config.toml
n_layer = 12
head_dim = 32
d_mlp = 1024
norm = "rmsnorm"
rope_base = 10000.0
rope_fraction = 1.0
qk_norm = true
attn_scale = 0.177
init_std_qkv = 0.04
init_std_down = 0.00816
lr_mult_o = 1.5
warmup_steps = 42
decay_fraction = 0.71
final_lr_fraction = 0.05
MLP neurons of a small language model. Each row is named by its layer, matrix (gate and up: input weights) and neuron, and shows model dimensions 80-207. Each number is 200 + 20 x the weight over its row's rms, rounded and kept within 0 to 999. A neuron's up and down rows have the sign that makes its largest values positive.
After each neuron's rows, "fires after" lists the tokens most often just before its 100 highest values on Wikipedia text that the model never trained on; "fires on" lists the tokens most often at its 100 highest values on Wikipedia text that the model never trained on.

L8.gate406,186,204,218,205,180,209,191,213,180,222,179,196,178,204,184,206,204,198,212,196,192,183,197,164,227,173,203,175,212,212,200,219,195,238,184,233,159,188,189,243,200,183,177,228,158,183,183,152,195,214,228,212,201,209,219,205,201,184,209,207,194,213,224,192,162,187,201,198,195,185,202,184,206,219,173,215,191,230,219,188,211,191,201,208,197,177,187,144,166,211,196,229,198,190,196,169,203,213,201,205,217,179,213,198,188,211,212,186,202,198,188,215,187,188,176,200,192,174,162,190,233,163,199,223,164,213,194,201
L8.up406,208,230,189,194,219,219,193,214,182,195,182,202,219,185,202,187,161,219,221,204,218,206,173,173,172,195,214,213,185,239,178,196,233,208,236,185,194,214,192,198,214,195,223,197,222,245,196,174,202,205,201,212,196,200,198,185,184,233,210,195,186,207,181,176,158,206,196,227,163,213,189,174,186,189,212,219,205,210,200,170,213,217,171,205,176,179,170,188,191,195,218,214,231,183,212,186,190,196,199,194,203,238,195,234,194,212,251,164,158,189,168,216,171,210,166,198,209,198,233,211,226,199,210,211,201,209,195,174
fires after: " (", ",", "19", " January", "==", "\n\n"
fires on: " ", "S", ",", "J"

L3.gate561,167,177,243,226,210,208,218,206,214,201,183,215,212,211,146,186,199,196,193,202,221,210,195,201,176,194,213,217,199,189,192,183,211,219,172,204,180,183,205,225,154,185,202,237,206,196,226,231,170,216,192,208,205,247,211,156,179,181,202,230,181,169,196,159,200,194,224,196,232,189,183,184,225,222,187,223,215,194,185,179,211,184,201,188,218,196,208,226,221,221,207,176,187,203,195,206,186,210,204,201,226,201,176,198,171,205,177,173,203,220,232,224,231,220,193,188,186,214,164,205,195,162,211,177,203,151,191,191
L3.up561,234,214,210,216,239,231,221,189,191,178,191,191,188,204,190,186,216,206,172,214,204,232,236,218,203,230,195,179,209,210,174,187,212,225,208,205,203,198,198,209,209,168,182,210,197,184,171,210,163,186,167,209,197,201,197,189,187,227,199,216,194,175,222,182,222,204,206,157,243,201,205,224,211,210,218,197,240,179,163,188,176,181,226,189,161,214,176,179,224,199,192,205,187,179,185,167,223,215,194,173,197,205,213,218,183,180,220,239,198,200,221,185,205,195,190,173,184,195,202,204,192,213,227,217,182,175,207,205
fires after: " r", " R", " sp", " N", "M", " epis"
fires on: "adio", "oute", "acing", " television", "orts", "usic"

L6.gate816,212,219,169,182,187,170,231,183,207,205,179,226,230,170,225,213,199,195,161,187,196,197,187,190,190,208,210,213,197,192,193,185,207,213,232,169,219,211,194,174,215,207,218,213,206,186,194,196,170,179,238,172,178,203,202,188,194,231,207,221,220,218,218,191,207,188,224,216,202,207,202,191,185,227,233,160,194,198,193,185,205,187,154,221,230,222,196,180,208,191,195,205,176,170,153,195,183,228,192,239,185,196,197,174,210,204,205,198,180,208,209,207,187,205,203,170,178,209,204,214,205,183,189,210,207,229,201,248
L6.up816,171,180,240,218,203,164,164,207,212,209,204,139,204,187,209,186,198,226,196,186,194,199,192,215,179,168,195,167,199,183,186,168,218,210,214,197,231,205,189,164,184,188,152,171,231,178,171,174,171,190,188,209,165,204,194,173,252,193,188,210,183,226,215,214,201,168,199,174,203,203,193,188,202,200,189,191,167,223,206,197,235,211,177,217,212,216,189,206,229,248,216,202,225,203,204,193,190,186,200,224,202,192,211,200,215,198,218,177,199,181,224,235,196,212,179,165,194,198,178,197,207,220,198,224,176,184,207,193
fires after: " ", " (", " c"
fires on: "20", " imp", "im", " and", "ele", " eff"

L9.gate979,183,192,233,166,205,200,204,208,188,210,169,223,242,177,209,196,214,210,217,249,198,209,231,167,217,191,230,211,182,189,218,179,176,242,204,163,185,217,200,196,199,198,169,193,209,186,184,218,194,226,193,183,197,222,232,178,177,218,228,186,236,183,189,192,186,177,231,190,176,171,241,214,208,207,224,209,182,175,184,185,195,193,230,194,209,194,198,230,229,156,199,204,168,194,202,193,183,199,207,196,209,163,182,191,204,208,231,154,206,225,190,195,208,193,170,201,219,206,188,158,157,209,176,207,184,180,165,202
L9.up979,196,228,246,179,191,202,198,217,163,179,195,189,198,205,185,202,207,239,199,185,164,192,205,182,205,191,178,196,227,191,225,160,188,212,179,195,195,235,191,210,191,201,216,180,231,229,207,220,212,190,195,206,175,181,178,220,196,202,162,202,181,184,223,185,257,195,166,202,190,186,193,220,181,190,197,239,227,217,190,219,179,206,187,213,190,193,205,206,258,199,159,181,185,198,189,214,187,217,222,222,208,243,177,194,231,161,177,209,227,242,211,203,236,190,196,187,199,175,204,184,142,192,241,215,198,171,197,205
fires after: " |\n", "|---|---|---|---", "10", "%", "ore"
fires on: " |\n", "|---|---|---|---", "|---|---|\n", "|---|---|---|---|\n", "|---|---|---|\n", "|---|\n"

L8.gate213,167,215,229,256,189,192,202,230,188,209,222,227,217,187,235,167,186,202,198,235,184,208,177,222,191,239,159,203,208,193,196,175,228,186,230,226,179,185,208,207,209,216,181,186,199,218,208,186,182,189,208,204,205,193,197,214,225,221,180,186,195,211,190,175,208,205,171,189,211,247,200,190,181,185,205,208,198,199,214,192,179,169,233,138,184,218,174,210,192,224,180,187,201,190,176,224,199,200,201,197,244,232,200,208,229,186,234,230,219,162,178,198,225,179,191,222,181,193,197,161,214,215,166,220,224,212,206,218
L8.up213,182,208,216,212,200,172,220,196,169,229,204,193,194,247,175,210,217,218,219,193,235,213,176,175,227,209,183,199,239,191,205,160,227,211,217,188,226,190,187,196,220,205,170,212,238,237,183,175,212,224,246,225,200,199,189,171,195,190,231,205,225,192,182,179,184,204,184,234,170,186,197,196,191,196,195,221,216,238,205,163,218,178,179,205,181,196,203,174,206,178,226,183,230,191,190,182,177,207,182,210,227,200,230,207,208,210,196,204,201,207,209,230,189,221,232,210,209,241,203,180,225,197,205,162,188,207,187,180
fires after: ",", " ", " January", " December", " July"
fires on: " ", "19"

L2.gate128,190,203,213,187,204,208,206,188,194,190,173,207,204,217,207,197,207,203,210,204,200,202,234,212,189,216,226,206,227,201,218,210,220,188,183,209,203,213,178,187,166,184,228,227,210,190,200,183,196,199,211,203,186,196,205,189,173,191,214,185,224,186,191,225,205,197,200,187,186,221,207,214,232,221,245,191,193,206,204,165,203,183,218,181,208,209,215,177,198,188,198,219,175,193,228,163,228,197,236,218,247,216,191,206,206,164,206,203,200,160,212,231,194,206,169,205,217,186,207,213,195,194,216,198,202,229,197,188
L2.up128,217,187,198,202,223,190,204,192,187,198,191,198,176,200,150,224,204,212,216,248,237,180,209,203,182,232,209,220,227,247,200,192,210,194,204,211,211,200,219,210,224,163,225,178,202,188,211,180,224,215,221,162,203,220,211,190,181,197,200,189,155,192,176,195,214,211,173,168,182,209,187,211,193,197,187,185,191,175,201,176,205,223,187,236,207,216,232,178,181,195,200,199,173,189,227,184,207,223,202,218,192,194,227,208,232,198,218,183,197,187,191,191,209,198,176,189,182,204,208,198,207,197,164,180,185,179,199,178
fires after: " R", " D", "R", "d", "D", " A"
fires on: "et", " Des", " aff", " des", "es", " ret"

L3.gate893,209,186,217,208,217,196,201,165,218,265,224,204,174,184,198,206,223,192,205,191,225,194,191,182,186,189,182,227,211,218,243,172,233,193,189,196,202,185,191,215,207,216,206,191,210,197,191,157,186,181,189,212,188,171,188,202,204,185,191,217,220,159,218,215,179,203,246,182,178,204,226,207,227,185,204,198,174,188,185,195,173,236,218,218,180,189,220,229,207,183,185,191,193,193,190,223,172,229,178,230,179,183,196,226,218,197,213,211,218,227,216,192,221,205,205,204,204,235,204,221,224,204,204,191,223,202,204,187
L3.up893,225,217,195,197,200,182,188,212,195,199,185,209,196,191,238,194,178,204,204,200,229,200,159,185,259,214,192,240,237,231,211,190,202,237,205,173,191,208,225,212,171,215,201,189,233,220,183,195,205,199,208,226,200,204,216,249,217,184,218,216,224,170,194,209,225,189,210,179,216,188,200,198,193,194,166,203,197,220,168,189,216,199,218,209,214,235,226,216,190,184,207,204,226,217,186,216,193,193,181,212,215,179,220,194,169,196,228,158,199,231,213,182,189,172,184,173,208,193,174,196,228,203,233,193,214,197,165,210
fires after: " |", "or", " for", "our", "as"
fires on: " Republican", "g", "c", "ag", "e", "d"

L9.gate522,196,172,187,172,197,177,238,186,216,207,233,216,209,181,230,183,195,221,218,172,214,188,239,156,192,184,212,200,210,218,192,224,206,179,168,170,158,206,192,181,223,245,184,227,184,246,185,219,190,223,185,200,202,214,185,181,181,194,198,224,161,177,212,171,195,219,179,209,194,218,221,198,182,193,187,212,223,212,181,192,191,200,178,218,217,213,198,170,195,193,190,181,189,209,197,203,160,248,217,235,231,216,216,208,193,221,232,179,192,208,158,173,205,212,186,227,199,178,227,212,219,177,187,211,211,185,197,165
L9.up522,199,208,202,195,176,167,180,198,191,212,197,221,182,189,216,241,212,160,248,205,199,185,196,230,227,195,193,208,185,206,211,172,215,225,208,195,195,181,194,232,219,185,183,201,159,214,200,178,189,190,230,240,227,201,202,207,207,165,196,182,237,214,207,178,209,180,210,208,211,177,189,234,245,194,198,183,228,183,192,184,186,177,210,174,190,187,191,173,189,203,182,202,206,206,197,234,165,198,190,179,177,237,167,190,257,191,239,186,176,164,183,183,225,197,178,192,182,172,178,171,211,200,193,205,190,209,225,213
fires after: " ", " (", "om"
fires on: "20", "19", "ial"

L3.gate993,183,160,169,211,192,203,213,197,201,209,179,224,188,214,186,196,197,205,188,169,200,201,176,185,173,185,226,176,172,188,191,195,204,190,209,161,204,188,182,189,210,210,216,191,192,210,206,173,234,197,218,226,212,217,166,133,184,205,198,211,189,191,198,214,235,154,195,177,145,221,182,189,204,204,209,218,212,192,210,197,185,210,208,226,198,189,172,175,186,188,214,167,191,199,191,187,205,217,214,220,183,205,203,242,212,219,233,211,193,171,183,205,175,166,162,192,166,220,166,190,212,178,180,240,156,196,171,210
L3.up993,197,164,186,217,157,207,226,183,236,217,204,198,197,213,214,184,216,186,194,158,199,194,176,194,166,193,199,160,215,178,194,205,186,201,209,183,203,202,206,197,197,214,198,185,172,180,198,181,206,213,249,217,189,196,205,156,150,173,193,194,204,218,244,201,219,183,192,183,126,236,152,182,215,203,206,230,215,210,200,233,174,222,182,202,175,180,159,183,204,175,226,167,214,202,189,201,214,244,204,162,208,206,194,239,181,205,228,202,183,167,201,197,202,170,184,219,173,192,196,199,215,196,182,218,163,184,172,213
fires after: " ", " (", " A", " S", " P"
fires on: "19", "18", " Phil", "20", " Wil", "st"

L2.gate737,209,212,197,179,180,201,246,200,175,223,217,233,222,175,182,202,192,185,221,202,172,222,250,203,197,215,201,171,201,211,203,142,217,199,218,206,175,190,205,211,191,183,180,211,195,206,208,191,194,232,201,192,163,238,197,199,192,210,194,233,204,184,211,167,184,204,188,211,194,188,199,196,207,211,196,198,216,219,166,180,217,191,193,186,194,215,215,224,162,190,207,188,205,235,225,199,197,207,213,199,199,229,218,204,217,230,210,211,173,226,187,226,193,199,183,192,205,164,192,207,180,225,195,223,201,219,239,210
L2.up737,174,205,235,215,184,189,216,248,220,221,212,208,184,229,199,204,186,210,179,173,229,227,169,200,184,194,192,211,200,199,237,198,192,207,189,174,171,185,228,195,216,213,197,206,194,196,199,224,235,224,192,181,205,206,203,209,191,190,195,194,214,218,216,224,189,235,221,190,167,211,168,198,223,182,187,227,207,214,179,173,170,181,206,225,220,204,190,190,214,158,193,191,175,204,196,203,219,194,210,213,231,176,177,184,188,199,252,195,223,186,193,178,237,217,190,227,209,204,235,205,180,213,206,204,200,194,208,201
fires after: "|---|---|---|---", " W", " |\n", "w", "s", " w"
fires on: "w", "|---|---|\n", "ebsite", "q", "|---|---|---|---|\n", "\"\n"

L2.gate699,171,210,223,202,200,205,175,226,195,189,194,207,205,217,225,218,179,173,238,205,177,206,192,201,158,191,177,223,224,188,171,199,220,165,205,184,194,207,198,190,164,219,233,179,214,220,172,174,215,204,207,193,173,193,212,170,190,203,213,202,181,181,202,239,204,201,156,200,210,188,184,190,200,203,210,200,216,174,232,185,185,187,211,216,221,182,193,204,186,215,204,200,240,189,202,204,174,188,226,208,192,183,171,204,190,183,206,224,214,189,187,205,235,211,191,194,226,152,184,233,231,198,175,215,194,202,204,202
L2.up699,157,207,175,189,193,177,206,183,208,246,224,190,200,207,199,221,207,210,204,192,182,195,218,241,231,210,182,193,178,196,173,211,230,218,215,163,216,195,185,193,214,179,209,162,219,181,200,166,188,210,200,190,198,169,172,202,225,213,193,193,207,197,227,230,221,213,193,200,199,190,204,179,173,184,177,207,197,216,221,223,217,189,202,181,195,159,189,216,221,196,209,194,206,183,213,211,211,188,152,184,198,199,215,170,222,170,199,224,195,174,189,216,185,207,206,200,194,183,223,165,199,205,232,179,214,204,185,192
fires after: " C", "C", " D", " c", "re", ","
fires on: " Ty", "le", " ty", "ru", "ens", "ym"